Weights of a small transformer language model: no biases in attention or MLP.
MLP neurons of a small language model. Each row is named by its layer, matrix (up: input weights; down: output weights) and neuron, and shows model dimensions 16-143. Each number is 128 + 32 x the weight over its row's rms, rounded and kept within 0 to 255.
After each neuron's rows, "fires on" lists the tokens most often at its 100 highest values on Wikipedia text that the model never trained on.

L4.up38 [ 92 112 102 145 117 139 158  74 116 162 135 123 135 122 198 142 114  76 124 105  58 179 151  96 214 115 152 160 133 146 117 218 159 122  86 129  90 169 150 117 156 147  73 133 137 133 129 118 190 179  88 160  98 108  62 113 133  73 112 102 124 109 141 128 129 200 180 140 109 142  75 166 161 119 129 122 137  76 125  53  73  84  68 151 125 121 126 137 182 147 131 118 138 113 136 106 129 120 119 129 118 148 201 168 134 100 120  62 126 168  66 154  85 125 135 122 145 118 119 157 102  62 140 101 128 134 136 104]
L4.down38 [120 172 100 147 100  97 143  94 130 132 123 132  88 142 156  92 138 112 119  99 195 174 154 140 162 139 116 156  68 203 164 121 137 104 130 125 116 152 133 128  49 128 145 151 135 123  95 126 117 149 157 153 126 145 142 159  93  90 142 153 131 180 173 152 125 144  88 152 127 161 152 144  77 128  73  84 164 113 153 126 162 119 184  62 136 126 130 141  66 109  50 129  74 150 190 174 138  79 125  93  53 189 155 157  76  98 119 121  74  75 116 139  88 132 150 170 103 123 133  71 107 128 137 118 138 170 182 113]
fires on: "s", " was", "im", "x", " result", "se"

L4.up434 [ 98 104 108 123  74 144  91  86  40  75 180 115 185 119 116 113 101  96 135  88 131 107 169 155 135 165 125 125 101  79 117 100 165 205 124 141 112 156  92  48 131 104 173 156  96 158  52 184 180 144 176 160  79 141  86 160 131  90  67 124 112 111 150 111 134 128 158 169 141 149 143 142 111  71 155  83  80 112 111 119  73 153 117 107 181 126 111 184 191 152 138 122 132  56 102  96 176 111 103 132 107 133 101 149  64 118 170 163 143 100  99 156 125 130 184 118 126 113 119 147 137  96 122 109 135 120 143  96]
L4.down434 [148 152 106 144 162 126 192  77 168  89 104 128 113 121 113 120  72  95 149 146 144 123  73 136 118  85  48 154 124 107 165 149  94 145 119  99  74 104 205 176 115 152  91  81 152 152 122 125 154 108 163 115 100 115 133  85  84 144 164 145 134 187 120 163 143 104 104 121 115 147 142 141 165 150  89 129 137 142  96 106 106 117 134  73  67 150 147 140 154 117 118 187 140 135 206  55 134 149 189 110 117 116 129 104 123  89 150 129 144 141 172  91 144 108 187 157  55 169  80 122 112 128 117 154 169 127 134 131]
fires on: " that", " it", " This", " which", " a", " this"

L4.up386 [ 77 135 140 153  99 106 158 102  81  86 130 144 122 128 170 143 120 138 139 170  99 178  60 169 125 119 122 157 118 167 135 157 163 142 119 125 130  94 169  94 110  78 100 150 103 156  96 145  97 160 111 115 160 173  83 136 142 113 144 101 166  67 141  93 114 149 106 141 127  99 160  87 139 106 109 104 187 130 103 163 144 116 141 120 185 130 123 129 197  61 106 151 113 108 108  51 188 163 121 141  83 150 176 118 107 146 127 127 123  97 174 236  77  47  85 143 131 176 112 134  70 179  98  88 140 102 134 116]
L4.down386 [124 146 126 128 189 118 148 102 143 142 140  97 174 139  76 172 127 110 146  64 131 140  95 186 132 107 151 136 121 156 155 120  96 132 150 147 115 120 106 104 152 138 139 121 159 135 137 152 168 145  99 191 105 121 146 109 134 145 162 134 170 168  88 151 137 105  96 125 167 106 130 156 207 144  56 158 149 128 179 144 105  91 118 187 118 193 105 161 132 123 137 108 122 125 141 100 117 107  87 136  93 182 131 114 121 182 148 105 153 152 168 139  40 128 151 115 149 159 176 115 137 110 148 146  91 140 112  96]
fires on: "-", ":", "="

L4.up1352 [117  83 133 151 101  97 204 124 148 104 136 169 124 113 134 136  91 162 128 187 120 162 156 134 129 173 155 131  71 140 107 167 144 188  67 113  96 133 177 139 110 112 146 141  80 113  91 111  70 136 131 109 145 174 129 122 156  70 140 156 141  84 102 140 140 127 163 130 160 145 171 174  80 107  68 119 122 135 129 153 132 139  75 102 141 152  78  60 118 135 105 139 149 129  92 118 110 147  87  85  94 169  59  80 145 195 102  74 146  93 170 131 105  60  92 132 130 115 108 118 139 131 133 128 186 136 174 147]
L4.down1352 [158  95  97 182 149 138 128  86 169 129 120 103 151 124  60 161 128 135 184 107 122 158 136 140 157  71 148  99  98 122 217 166 151 149  98 139 123 108 118 101 138 143  93 156 134 104 155 105 131 122 134 182 154 139 121 133 115  63 122 143 149 108 135 152 108 145 125 176  79 171 105 159 132 117 141 126 128 103 161 149 134 117  99 137  81 128 128  90 109 138 119  76  97 139  58 216 138 163 128 154 150 154 112 199 159 130 116  84 139 140 127 128 168 123 160 126 175  91 159 158 133  83 112 142 123 109 120 133]
fires on: "-", " ", "ra", "="

L4.up106 [140 142 128 135 212 175 126  92 107 119 174 158 109 116 143 152 113 132 104 151  98 133 116 123 140 163 138 110 105 138 102 119 159 130 112 138 102 115 111 157 158  54  95 194 129 145 150 119 157 135 110 114  89 116  86 135 116 105 112  83 112 129 142  59 146 150 146  76 153 103 135 144 113 107 114  68 107  69 149 198 180 127 151 161 157 216  92 120  88 127 136  89 156 172 110 117 153 160  80 153  95 138 136 146 133 127 112 147 240  99 134  85 143 116 147 140 168 122 106 136 145 128 128 131 161 146 116 179]
L4.down106 [122 123 104 181 165  91 127 149 147 110  90 166 138 153 122 133 132 130 136 125  50 118 131 113  72 166 140 116 155  90 126 173 144 113 101 135 147 104  99  69 104  94 131 132 187 192 145  83 135 123 137 152  97  90 144  97  67  88  90 151  81 102  80 166 155  87 103 178 136 116 146 189 124 163  44 157 146 153 155 136 122 109 118 112 141 132 125 109 151 133 145 145 129 170 157  74 154 146 150 117 168 146 101 125 153 145  86  97 100  89 137 153  80 148 109  91 126 132 103  93 153 160 182  86 154 103  60 102]
fires on: "-", "ed", "ver", "et"

L4.up636 [106 143 133 154 130 147 113 120 169  90 168 126 203 132 199 113  80 172 135 140 139 104 176 119 103 157 112 142  90 132  84  96 152 141 117 118  86 111 109 124 143 105 172 141 135  98 100 109 160 121 155  81  68 112  81 188 148 176  92 100 135  58 189 116 105 158  81 162 166 135 133 143 131 123 142 120 130 193 127 155 149 169 114 125 152 120 114 133  96  90  92 121 119 109 107  96 166 134  87 104 108 176 135 152 117  61 149 171 188 158 133 169 188 121 116 160 107 110 141 134 124 177 114 145 117 141 170 127]
L4.down636 [131 123 133 161 120 149 146 134 105 193 155 172 175  72 108  73  85 122 115 128 116 162 153 117 115  86 138  61 137 119 139 125 118  77 184 150 134  72 108 168  72  91 110 114 146 114 113 120  86 135  93 117 174 143 180 146 127  85 177  92  91 174 103 130 126 115 188 153 117 218 183 146 115  87 150 121  98 140 140 136 120 108 128 188 157 126 161 124 113 124 179  96  79 113 232 178 105 103 130 161 104  89 146 143 203  99 138 115  76 118 168 147 162 137 135 167  52 123 102 145 161 119 159 120 129 176 100  94]
fires on: " |", " the", "c", "es", "a", "s"

L6.up701 [110 124 194 113 179 156 200 148 108 144 156  98 171 123 218 158 110 128 102 154 102 125 158 166 145 123 139 141  90  77 159 129 175 122 119 163  84 142 152 157 140  42 104 109 137  80 134  98 134  93 122 156 105 146 162 165  61 140 103 158 130 103 126 109 134  95 111 122 125  87 160 120 129 149 190 140 116  96 100 127  58 186 140  62 143 205 111 119 159 155 136  74 125 130 123 187 160 136 165 123 116 201 107 125 109  94 120 140 120 143 138 135  78  97  91 109 108 124 106  95 173 166 128 149 139 159 120 159]
L6.down701 [109 110 144  99 132 107  59 155 121  98 100 141 143 157 131 159 122 103 165  83 110  99 135 129 152 120 138 108  83 126 151  79 173 154  86 119 138 169 132 173 118 128 105 122 113 111 138  78  83 116 178 212 150 141 115 170 216 151 148 101 103  67 138 108 143 136 129 117 134 179 132  72  76  46 129 139 117  90 116  91 182 134 134 140 138 110 130 184 164 182  47 154 136 112 172 167  97 158  96 148 129  89 128 128 145 132 125 127 180 189 122 194  94 161 138 174 174 168 117 170 127  95 108 106  82 157  23 156]
fires on: "ear", "ul", "ol", "ing", "able", "ed"

L7.up1378 [105 154  93 140  84 127 147 124  84 139 124  81 162 134 179 118 132  91 137 108 113 140 123 137 111 209  48 128 100 165 159 114 221 171  87 120 161 105  70 130 178 124 128 126 115  59  91 151 171 126 110 161 168 125 139 206 170 155 112 130 163  92 128 155 183 119  99 105 137  94 184 111 131  85 191 151  71  86 131 177 140 121 151 150 150  58  78 126 133 118 117 164 157 130  90 143 158 156 156 119 117 155 139 105 106  31 128 154 139 106 114 136 153 128 135 177 139 110 160 156 124 127 141 120 139 126 139 161]
L7.down1378 [176 192 123 159 115 124 113  86  94 177 127  97 183 131 128  89 130 132 141 124  58 132 129 151 116 145  94 185 106 161 157 114 162 123 106  99 136 134 115 136  67  89 101  87 163  94 120  80 122 155 149 119 136 105 174 181 150 131 134 125  76 121 120 110 129 167 173 161 169 125 105 112 128 110 143  87 113 126 179  99 147 105 121 187  99  63  79 140 138 107  91 156  94 178 171  77 155  74 190 125 106 198 141 125 157  74 116 139 100 146 126 106  34 129 172 173 180 154  69 212 185 107 132 131 105 154 106 149]
fires on: " said", " stated", "ed", "aying", "ided", " and"

L6.up72 [113  78 200 123 157 121 151 142 124 100 101 133  85 181 104 140 138 136 141  68 137 182 125  89 130  79  82 194 145 141 115  80 122 123  93  37  69 139 166 115 118 119 112 129 133 120  79  96 142 108 150 179 167 145 140 108  95 149  81  89  92 119 167  99 124 135 202 108 155 154 177 115 153 149  88 138  66 149 116 128 125 156 106  92  67 115 133  96 174 123 126 153  96  82  98 101 143  20 117 125 147 163  99 156 170 142 121 124 148  95 115 145 172  96  91 132 128 194 109 116 111 148 119 112 192 100 125 129]
L6.down72 [143 122  87 196  91 177 124 158 117 132 114 120 167 108 127 120 104 133 143 193 167 122 102 124 139 162 148 154 122 116 173 124 122 187 125 130 157 109 134 180 138  98  87 111 172  74  99 185 184 108 158 136 126 107 140 103 157 122  60 160 123 156 144 147 117 141 107 140 133 134 121 130  89 135 202 114 100 110 129 148 138 129 118 155 146 114 170  94 113  84 174 123 114 140 103  88 169 115 181  97 109 135 104 143  80 113 190 189  60 145 142 155 121  91 160 102  53  99  60  96 162 130 175 122 123 134 139 105]
fires on: "en", "s", "ed", "ing", "w", "als"

L6.up662 [108 135 116  92 131 102  92  80 143 115 182  89  69 103 145 167  93 132 106 121 152  93 147 150 171 155  86 110 129  68  94 114  74 175  49 130 122 112 178 110 174 133 112 122 165  97 107 120 166 112 103 124  99 117 136 171 115 123 106 193 123 140 127  90 103  86 141 110 179 109 122 176 125 112  52 104  69 129 186  99 124 174 158 102 132 125 126 114 190 143  95 146 109 155  76 161 116 156 137 105  83 165 114 145 106 140 122 130 165  89 145  93  74 167  89 130 239 167 107  83  52 127 114  58 143 167 133 151]
L6.down662 [133 199 175 170 105 122 161 139 140  82 133 123 165 112 202 155 128 116  95 151 134 125 133 100 143 132 139 147 126 138  78 178 166  97 136 143 102 105 147 166 121 132 124  94 123 113  95 151 107 145 131 148 114 126 153 118  98 128 152 132 157 116 141 143 175 141 151 132 134 174  97 143 115 143 139 160 130 103 131 131 182 110 126 117 110 165  64 137 120 112  92 121 125 105 128 137 116 157 113 190 139 101 148  96  61 137 164 115 126 200 130 127 130 111 142 151 118 100 142 126 168 118 161  83 127 156 161  98]
fires on: " L", " his", " F", " pr", " Pr"

L4.up1328 [ 88 113 167 118  93 181 153  52 133 136 112  92 121 148 165 133 146 128 136 124 125 148 124 126 159 150 116  98 137 158 127 109 144 112  95  83 140  78 223  17 143 139 120  86 145 106 120 144 152  61  96 152 136 148  55  84 106 127 102  86 143  69 160 147 187 104 193 139 127  75 117 119 110 134 104  33 135 170 122  50 151 126 113 103  76 120  71  93 172 148  64 122 123 107 124 114  95 167 134 176  87 118 133 137 124 163 124  97  95  66 164 147  92 102 116 108 165 210 113 181  76 118  68 171 100 125  97 111]
L4.down1328 [177 190  72 185  82 126 146 170 152  92 110 113 100 103 158 229 144 122  76  84 132  95 154 162 131 162 144 151 118 166  52 122 152 108 156 135 124 144 109 116 133  98  96  88 142 135 193 122 153 219 218 156 128 112 141  84 125 180  87 126 104 144 113 151 103 115 115 160 143 120 164 133 181  65 177  90  93 134 167 148 154 122  78 146 109 118 121 171 126 127 145 104 169  87 133  56 101 105 154 127 142 125 129 124 126  87  93 154 112 170 178 144  69 106 170  44 106 138 159 149 115 117 167 121 118 140 181 133]
fires on: " the", " in", "-", "ct"

L4.up1008 [148 129 151 110 127 144 120 132 158 126 128 144  86 134 136 135 124 120 134 176 132 137 137 183 158 203 163 104  89  66 148 114 164 174 104 114 142 104 103 156 102  90  70 108 105  77 133  97 147  68 132 126  86 118 145 125 118 121 129 119 153 155 164 144 186 100 126  64 168  86 195 185  91  93 164 122 167 113 146 175 105  62 178  61 174 158 151 122 145 103 105 163 101 165  84 122 158 111 133  94 129 163 175 121 116 155 145 110 129 126  83 171 130 122  83 167 136 135 131 133 132 132 174 136 148 132  97 109]
L4.down1008 [107 136  95 136 136 104 125 153  81 124  82 109 142 135  77 106 159 130 117  64 158  70 119  88 101 129 120 178  72  59 102  82 135 100 122 154 145 138 116  58 124 123 168 165 114  83 144 112 104 105 163 129 122 153 112 126  80 151  30 131 139 133 115 149 152 118 148 152 146 181 136 171 134  90 101 194  96 108 130 115 160  84 153 156 123 136 148 134 105 114  85 120  65 119  58 106 137 188 147 106 157 164 190 187 111 111 122 142 136 145 127 129 160 122 128 161 142 132 197 168 131 195  89 115 168 126 169 132]
fires on: "o", "ic", "ov", "ob", "et", "ation"

L4.up374 [ 96 110 118 138 106 151 177 107  98 145 110  72  86 145 138 132 146 130 139 108 134  96  93 133 113 184 135 112 133  93  76 157 191 143 115 171  59 157 168 144 168 132 180 125 168 127 130  74 126 153 106 195 158 144  65 120 155  80  89 159 142  66 141 119 135 143 157 161 130 121 138 158 152 121  92 108 102 135 210 151 192 108 112 131 173 148  89 128 172 139  66 156 128 109 177 109 149 101 185  84 105  82 204 180 117 145 165 116 154  93 102 165 156 119 108 121 197 105 134 106  72 144  98  67  79 179 126 109]
L4.down374 [110 126 170 140 126 154 101 121 197  87 178 140 143 117 172 131  89 112 164 135 105 180 124 115 101 131  96 130 135 201 108 148 111 104  99 107 168 142  78 122 109 116 112  94 110 186 147 101 144 131  68 135 145 150 121 103 103 104 139  98 144 154  99 103 138 155 132 120 112 208 128 103 139 169 105 189 119  97 176  84 108 123 123 125 116 139 156  98 105  74  94 100 127 142 149 108 132 185 111 175 183 154 120 110 128 108  89 118 169  96 119 146 112  48  91 120 128 179  93 159 104 148 177  50 179 113 116 110]
fires on: "or", "y", "w", "ur", "A"

L4.up103 [162 149 109 145 171 128 122 162  83 106  99 124 179 112 158 136 130 122 185 202  97 114 152 140 156 156 156 148 158 103 177  74 124 102  71 104  94 169 129 155 163  81 140 124 118 122 139  56 129 125  95 158 120 103 115 166 110 108 144  89 132 100 136 133 166 156 121 153 131  84 136 149  96 114 125 124 152  69 139 169 121  74 195  67 120 158 133 158 158 154 140 120 114 148 134 168  96  78 112  83  74 155 128 119 102 139 128  72 154 120 168 138 111 111 161 134 204 164 143 133 112 121  79 104 151 156 105 108]
L4.down103 [131 121 118 118 208 109 152 191 114 124 152 178 135 118  61 163 114 102 165  88 150  73 126 125  81 104 151 153 127 136 146 151 102 127 121 165 108 116  89 126 122 135 190 134 133 124  64 166 117 213 141 124  98 154 117  91  97 101  89 136 164 112 176 136  97 141 123 117 147 152 121 116  60 166 149 108 123 121 111  59 105  90 167 108  99 106 134 128 113 116  98  92 127 141 181 139 119 167  60  99 170  94 123  84 161 162 161 143 164 140  99 118  78 147  81 108 140  90 166 122 161  70 113 113 110 126  70 134]
fires on: "ed", "ied", "ing", "m", "ap"

L6.up242 [164 148 138 154  80 153 206 156 109 135 186 171 163 130 129 168  94 121 143 108 117  85 141 100 116 148 136  85 114 135 113 139 116 197 116 110 150 114 165 157 139 164 142 175  87 107  93  76 167 136 125  77 117 130 167 174  98 154 108 141  85 111 130 163 121 191 177  96 151 117 153 165 126 132 110 109  98 115 135 182 104 145 101  83 154 125  77 138  88 116 140 112 133 129 114 143 103 114 118 164 100 187 124 109  90 119 199 146 153  82  62  51 179 150 164  96 126 174 136 113  97  95 128 149 106 132 139 111]
L6.down242 [129 122  90 135  70 159 166  71 151 178 129 139 124 133  96 110 106 145 104 148 135 119 163 134 146  80 134 121 180 109 137  95 150 145 134 133 162 146 152 105 133 167 110 160 169 131 139 122 117 158  88 102 139 103 145  82 140 135  85 112 118 163  72 151 114 164  92 146 141 126 137 153 144 157 120 147 108 171 108 124 188 173 110 170  88  41 129 118 182 229 118 105 199 130 177 115 212 140 148 141 137  81 141 151 105  94  79 139 102 157 120 130 120 142  71 122 124 137 130 148 106  94 113  84 159 132 132 184]
fires on: " B", " P", " K", " he", " H"

L4.up171 [ 81  70 101 155  85 119 160 145 127  85  97 161 120 167 147 123  97 128 111 150 115 136 101 166 105 126 133 118  94 176 223 163 151 174 111 139 121 117  92 153 132  67 136 140  37 154  60  69 105 154  77 147 146 120 161 183  95 149 133 105 128  89 121 133 163 117 114  92 105  98 158 122 114  76 170 104  73 119 224 159 103 124  98  89 138 127 121 125 101 137 123  95  63 148  96 176 138  90 165 137  69 174 106 155 100  69 110 112 143 110 135 116 112  92 184 108 126 136  94 111 179  82 159 143 131 144  98 138]
L4.down171 [109 123 152 104 170 178 140 116 128 177 128 171  96 112 126 122 133 111 108 144 105  88 135 137 108 144  89 147 103 118 107 112 107 109 173 162 120 122 143 163 139 129 159 147 153 106  94 179 139 141 169 106 167  52 102 101 131 163 130  84  84 139 158 160 114 164 158 149 113  99 126 174 142 123 170 157 125 111 107 133 109 141  95 153 145  88 103 175 206 154 109 122 125 118 108 104 144 138 108  90 174 165 181  69 129 108  60 128 125 128 135 101  86 106 126 136 112 154 165  95 152 209 129 144 109 151 145 153]
fires on: "y", " y", " under", "ly", " —"

L7.up1079 [172  57  78  84  97 125 139 103  85 150 186 141  90 167 112 136 143 160 102  88 177  80 151  80 158 170 151 158 118  66 161 146 103 140 123 110  42 105 146  81 157 155  92 169 129  73 116 117  93 139 128 105 136 121 123 149  93  94 134 130  63  73 155 171 179 130  59  75  98  68 113 129 182 157 121 163  96 138 128 121  73  84 119 126 116 100 118 150 164  83  76 112 119 150 138 149 116 125 144  99 121 126 148 151 110 156 115 125 137 109 119  68 102 142 128 131 114 134 166 133  73  88 118 119 157 184  98 173]
L7.down1079 [135 161 130 164 162 211 137 206 140  87 117 167 156 112 115 171  95 118 126 146 135 161  65 178 152  75 170 142  65 163  88  52 127 131 193 112 119 123 111  93  95 106 153 145 175 130 120 131 160 134 166  75 136 130 127 106 171  65 124 164 159 136 149  91 134  85 162 123 146 103  62 125 143  83 204 109 111 147 106 156 129 140 144 127 126 119 148  92 118 149  59 137 151 114 120 100 133 184 150 153  93 134 125 133 145 136 124  75 111 124 148 166 133 215  49 112 145 106  50 125  73 158 118 120 140 150 141 142]
fires on: " born", "'s", " g", " as", "or", "ow"

L4.up356 [113 144 106 138 148 162 171 117  65 109 189 128 143 180 205 114  85 112  92 105 131 130 192  95 129 146 121  96 124 156 148 143 134 186 129  99 119 121  85 160 168 138 116 164 115  81 137 142 119 174 145 123 134 102 152 119  77 127 114 152 127  81 173 167 165 144 136  97 152 135 117 152 198 122 126 105 114  83 155 177  88 119 181 111 115  35  85 152 124 114 158 129  96  59 111  97 150 119 167 117 115 149 111 162  99 143 133 112 186 125  89 102 104 191 160 117 149 129 126  96 130  83  86 129 153 104 149  97]
L4.down356 [165 121 116 174 145 125 141 139 160 218 129 121 183 153 103  99 119 117 108 126 140  91  94 158  91 120 198 129 136 100 144 140 103  96  73 139 101 129 161  87 115  79 108 130 228 155 152  65 189 110 149 193  96 143 123 100 150  78 126 139 109 167 160 117 120 108 135 110 117  93 116 103 165  65  63 112 173 116 165 160 174 157 102 145 123 142 162 122 171 120  69 179 164 135 132 128 140 117 152 100 142 132 158 140 186  60 128 122 100 109 140 124 123  79 201 176 124 154  50 156  95 158 101 144 113 135 145 112]
fires on: " that", " he", ","

L6.up900 [ 98 182 123 163 101 115 115  92 136 154 119  98 162 149 139 160  59 200 133  57 132 103 148 110 134 148 122 176  90  84  75 123  99 104 154 108 106 152 158 124 178 103 129 135 139  94 144 178 147 142 110 131 123  95 171 177 160  89 154 177 102  59 215  97 114 187 130  92 137  64 140 133  41 113 171 110 152 150 137 181 154 183 152 102  85 140 130 138 103  95 108 151 146 116 153 129 129 125 150  75  91 132 101 167 131  89 145 111 151  79  93 158 152 167  82 153 140 118  92 155 116  78  78 113  73 118 132  88]
L6.down900 [174 108 144 131 124 147 112  94  83 154 194 155 174 118  75 151 186 171 115 168 188 130 112  69 162 102 156  83  23 181 116 139 106 121  79 103 135 120 108 149 130 134 125 109 167 136 135 121 156 115 125 106  95 192 166  82 117 131 144 109 140 172  88 132 152 112 153  99 164 134  90 183  62 126 150 132 105  78 126 118 149  81 153 134 179 149 108  62  95  33 141 130 131 140 184 148 147 164 166 126 118 124  83 144 118 214 118 134 136  95 144 113 140 109 111 109  79 180 160 131 149 130 118  36 123 104 113 114]
fires on: " the", " P", " p", " v", "ed", " |"

L6.up509 [159  80 137 125  70 103 106 141 120 152 140 156 106 114 137 169 113 123 173 179 137 169 119 186 150 117 141 102 116 124 143 166  95 133  68 150 158 104 142 195 137 121  51 103  76 130 134 119 101  87  92 152 118 154 136 148 147 134  94 138 117 109  97 123 140  83  85 131 139 134 151 177  90 167 109  87 182 146  99 110 125 154 133 137 112 148  80 159 181 108 156 151  84 139  57 144 113 161 119  91 151 140 191 142  94 184 108  61 108  66 135  89 135  97 133 124 187  61 126 197 118  45  84 190 141 177 124  89]
L6.down509 [152 136 125 125 109  98 151  75  95  86 111 133 201  86  89 185 142 111 108 162 139 135 163 124 176 141 155  97  97 183 125 119 168 106 141  66 103 119 157 117 142 130 178  84 136 130 123 155 140 135 131 121 113 122 115  44  89  56 139 114 100  81 105  83 133  91 121 105 131 104 115  92  98  97  95 121 159 142  92  89  76 140 181  79  42 109 142  61  94  94  79 149 143 116 118 121  95  90 128 137 165 140 146 159 125  95 145 153 137 143  70 121 112 185 117 125 129 134 127  78 115 136 101 131 152 140 130 132]
fires on: " ", " St", "w", "ich", " Th", " |"

L4.up971 [142  79  83 186  58 110 123 136 148 119 143 117 108 145 130 153 118 173 113  81 130  97 115  99 183 122  74 186 104  82 130 160 127  96  84 112 131 178 123 106 136 163 104 179 127  99  76  80 158 160 146 157 120 133 129 171  87 129 147 110  83  92 156 121  77 168 137  91 125  88 168 193 139  95 112  96  78 111 118 189 172 133  66  97 113  76  82 109 127 100 147 126 120 147  91 174  81 121 101  88  91 127 173 230 132 159 172 149 141 144 160 105 139 169 119 171 123 179 150 149  60 123 107  84 132 117 110 132]
L4.down971 [126 139 111 120 177 131 128 100  84 115 168 119  95 131 127  70 100 166 119 102 104 182 132 153  96 214 192 150 103 118 102  81 116  58  97 106 131 123 156 115 163 111 136 113 141 121 131  96  80 158 133 121  12 102 142  62 147 114  93  96 144 219  95 137 101 102 169 148  92  99 157 105 125 121 156 170 131  50 143 123  90 123 137 135 131 140 144 138  87 181 181 146 113 206  85 153 162 152 178  70  89 124 112  84 135 165 111 141 114  86  78  94 120  96 114 165 133 133 125 107 129 130 128 134  92  97  77 142]
fires on: " to", " of", "ing", " up", " out", "ed"

L6.up561 [121 102 235  90 164 143 133 169  40 107 141 118  96 142 183 135 111 130 103 129 156 171 105 136 125 112  76 215 121 102 115 119 147 175 122 124 112  84 101 107 109  77 102 140  81  67 129 134 140 133 131 124  99 103 144 186 153 133 170 127 119 132 160 110 172 172 131 120 129 147 156 148 101 142 136 122 160 111 131 125 170 112 156 115 168 155  75 107 117 123 151 137 136 101 129 109 188 127  71 153 119 142 141  37 104  88 108 130 166 116 138 125 132 164 122 111 123 133 159 111 162  67  79 116 131  72 167 120]
L6.down561 [ 59 116 117 108 146  40 140  75 151 147  68 118 173  83 129 131  37 182 148  75  96  86 194 111  83 162 127 116 116 124 143 177 126 110 197 171 139 136 120 151 154 160 187 140  91 137 173 128 143 174 140 164 108 164 136 148 128  84 178 194 165 134 121  94  69  94 119  87  88 140 124  90 114 146  71 189 159 118 148 115 129 111 137 119  91 108 108 136 136  89 111 150 161 135 138 136 121 142 122 110 160 154  68 102 134 148 188 130 158 100 115 135 152 111 175 153 186 132 171 117 150 132 126 146 119 143 137 121]
fires on: " S", "-s", "S", "t", " \"S"

L6.up852 [119  58 143 100 123 185 149  98 136 119 164  69 178 157 143  97 134 198 129 149 198 157 109 164 166 152 185 216 122 156 180  99 137 135 119 138 120  89 147 109 130 141  78 148  75 110 152 124 148 180  60 142 125 125 123 149 171  15 115 142 134  84  92 131 106 144 125 142  93 153 184 116  96 104 112 101 120 111 118  96 102 136 130  63 164 132 119  98 117 156 161  90 153 153  94 171 110  79 117 135 134 113 135 126 121 205  78 132 129 100 139 121 127 115  99 149 136  78 131 156  88 119  73 122 113 132 100 119]
L6.down852 [132 139 158 139 114  90 158  93 124 110 132  73 160  65  60 130 144 116 116  64 129 126 151  64 146 107 145 122  99 188 126 113 142 179 100 128 140  74 116 138 139 110  70 105 115 109 118 125 116 163 145  84 109 139 191 118  88 117 170 101 123 140 130  49 123 139 143 177 177 160 101 179 126  66 134 180  73 140 146 133 134 139 117  71 173  86 162  73 113  68 110 113 136 126 149 158 112 103  89 193  97  94 136 118  69 194  71 166 130 146 166 125 113 106 142 125 165 146 165 100 150 119 108  64  89 186 149 148]
fires on: "re", "le", "ors", "av", "us"

L7.up842 [ 76 117 150  83 105 145  78 126 174  57 121 125 147 116 178 197  96 143  88 115 154  90 134 123 114 131 142 146 130 150 144 146 143 145 144  66  59  78 104 154 153  40 100 135  86 190  57 133 125  80 167  96 168  91 155 155 133 135 132 152  63  98 118 115  91 123 180 103 103 117 165 134 153 118 109  78  72 141 105  87 113 167 162 138 187 112 101 111 175 106 117 137 116 146  75 159 145 148 128 136  86 149 171 118  78  94 193 117 160 120 165 115 131 134 169  78 110 114 173  95 147 164 122 146 138 138 113 146]
L7.down842 [126 167  78 178 154 130  74 128  75  87  96 100  97 170 122  90 105 157 136  73  83 162 191  86 140  53 109 132 146 148 126 129 173 140 140 167  92 130 180 176 166 116 115 133 130 145 181  71 125 104 179  95 101 151 169 153 168  85 151 108 170 115 162 102  82 120  86  94  60 104 113 120 116 189 100 114 117 116 159  77 107 161 148 122 116 126 112 107 113 128  69 120 126 189 138 106 102 115 148 161 139 115 103 150 112 122 127 111 144 109 141 117 135  98 134 148 107 114 136  84 153 180 102 119 116 197 140 141]
fires on: "S", " \"S", "==S", " r", "-S", "Th"

L7.up886 [ 63 175 191 179  94 119 122 146  48 126 128 112 129 131 159 143  72 171 113 188 108 131 115 151 136 155 126 112 128  96 173 123 176 169 106  87 130 113 128 187 130 164 109  94 139 104  84 107 110 132  71 128  94 150  79 206 147 129 144 140 107 107  95 133 142 199 156 153 147 127 159 120 118 111 163  80 139 110 156 126 124 158 173 131 157  86 106 131 153 114 123 109 156  99 109 150 132 135 155 161 118 169 103 169  66 135 161 214 147  99 138 131 167 119 173 160 174 157  79 118 120 159  87 106  80 177  78 126]
L7.down886 [ 63 133 130 160  94 117  98 126 119 189 156  84 137 127 151 107  92 105 100 108  82 174 136 107 131 155  69 146 130 160 150  73 138 101 186 127 167 103 155 137 105 140 104  67  68  91 136 155 115 144 154 112  76 109 150 177 147 139 142 111 102 141 130  63  82 149 170 146 116 137 143 156 165 162 138 166 157 122 165  73  51 103 136  55  64  97 150 148 109 104 175 126 120 190 131  94 129  42 205  75 116 165 148 135  93  73  79 108 135 137 106 132 151 138 135 150 139 176  84 157 155 149 128  81 148 137  91 124]
fires on: " after", " that", " After", " stated", " said", "aying"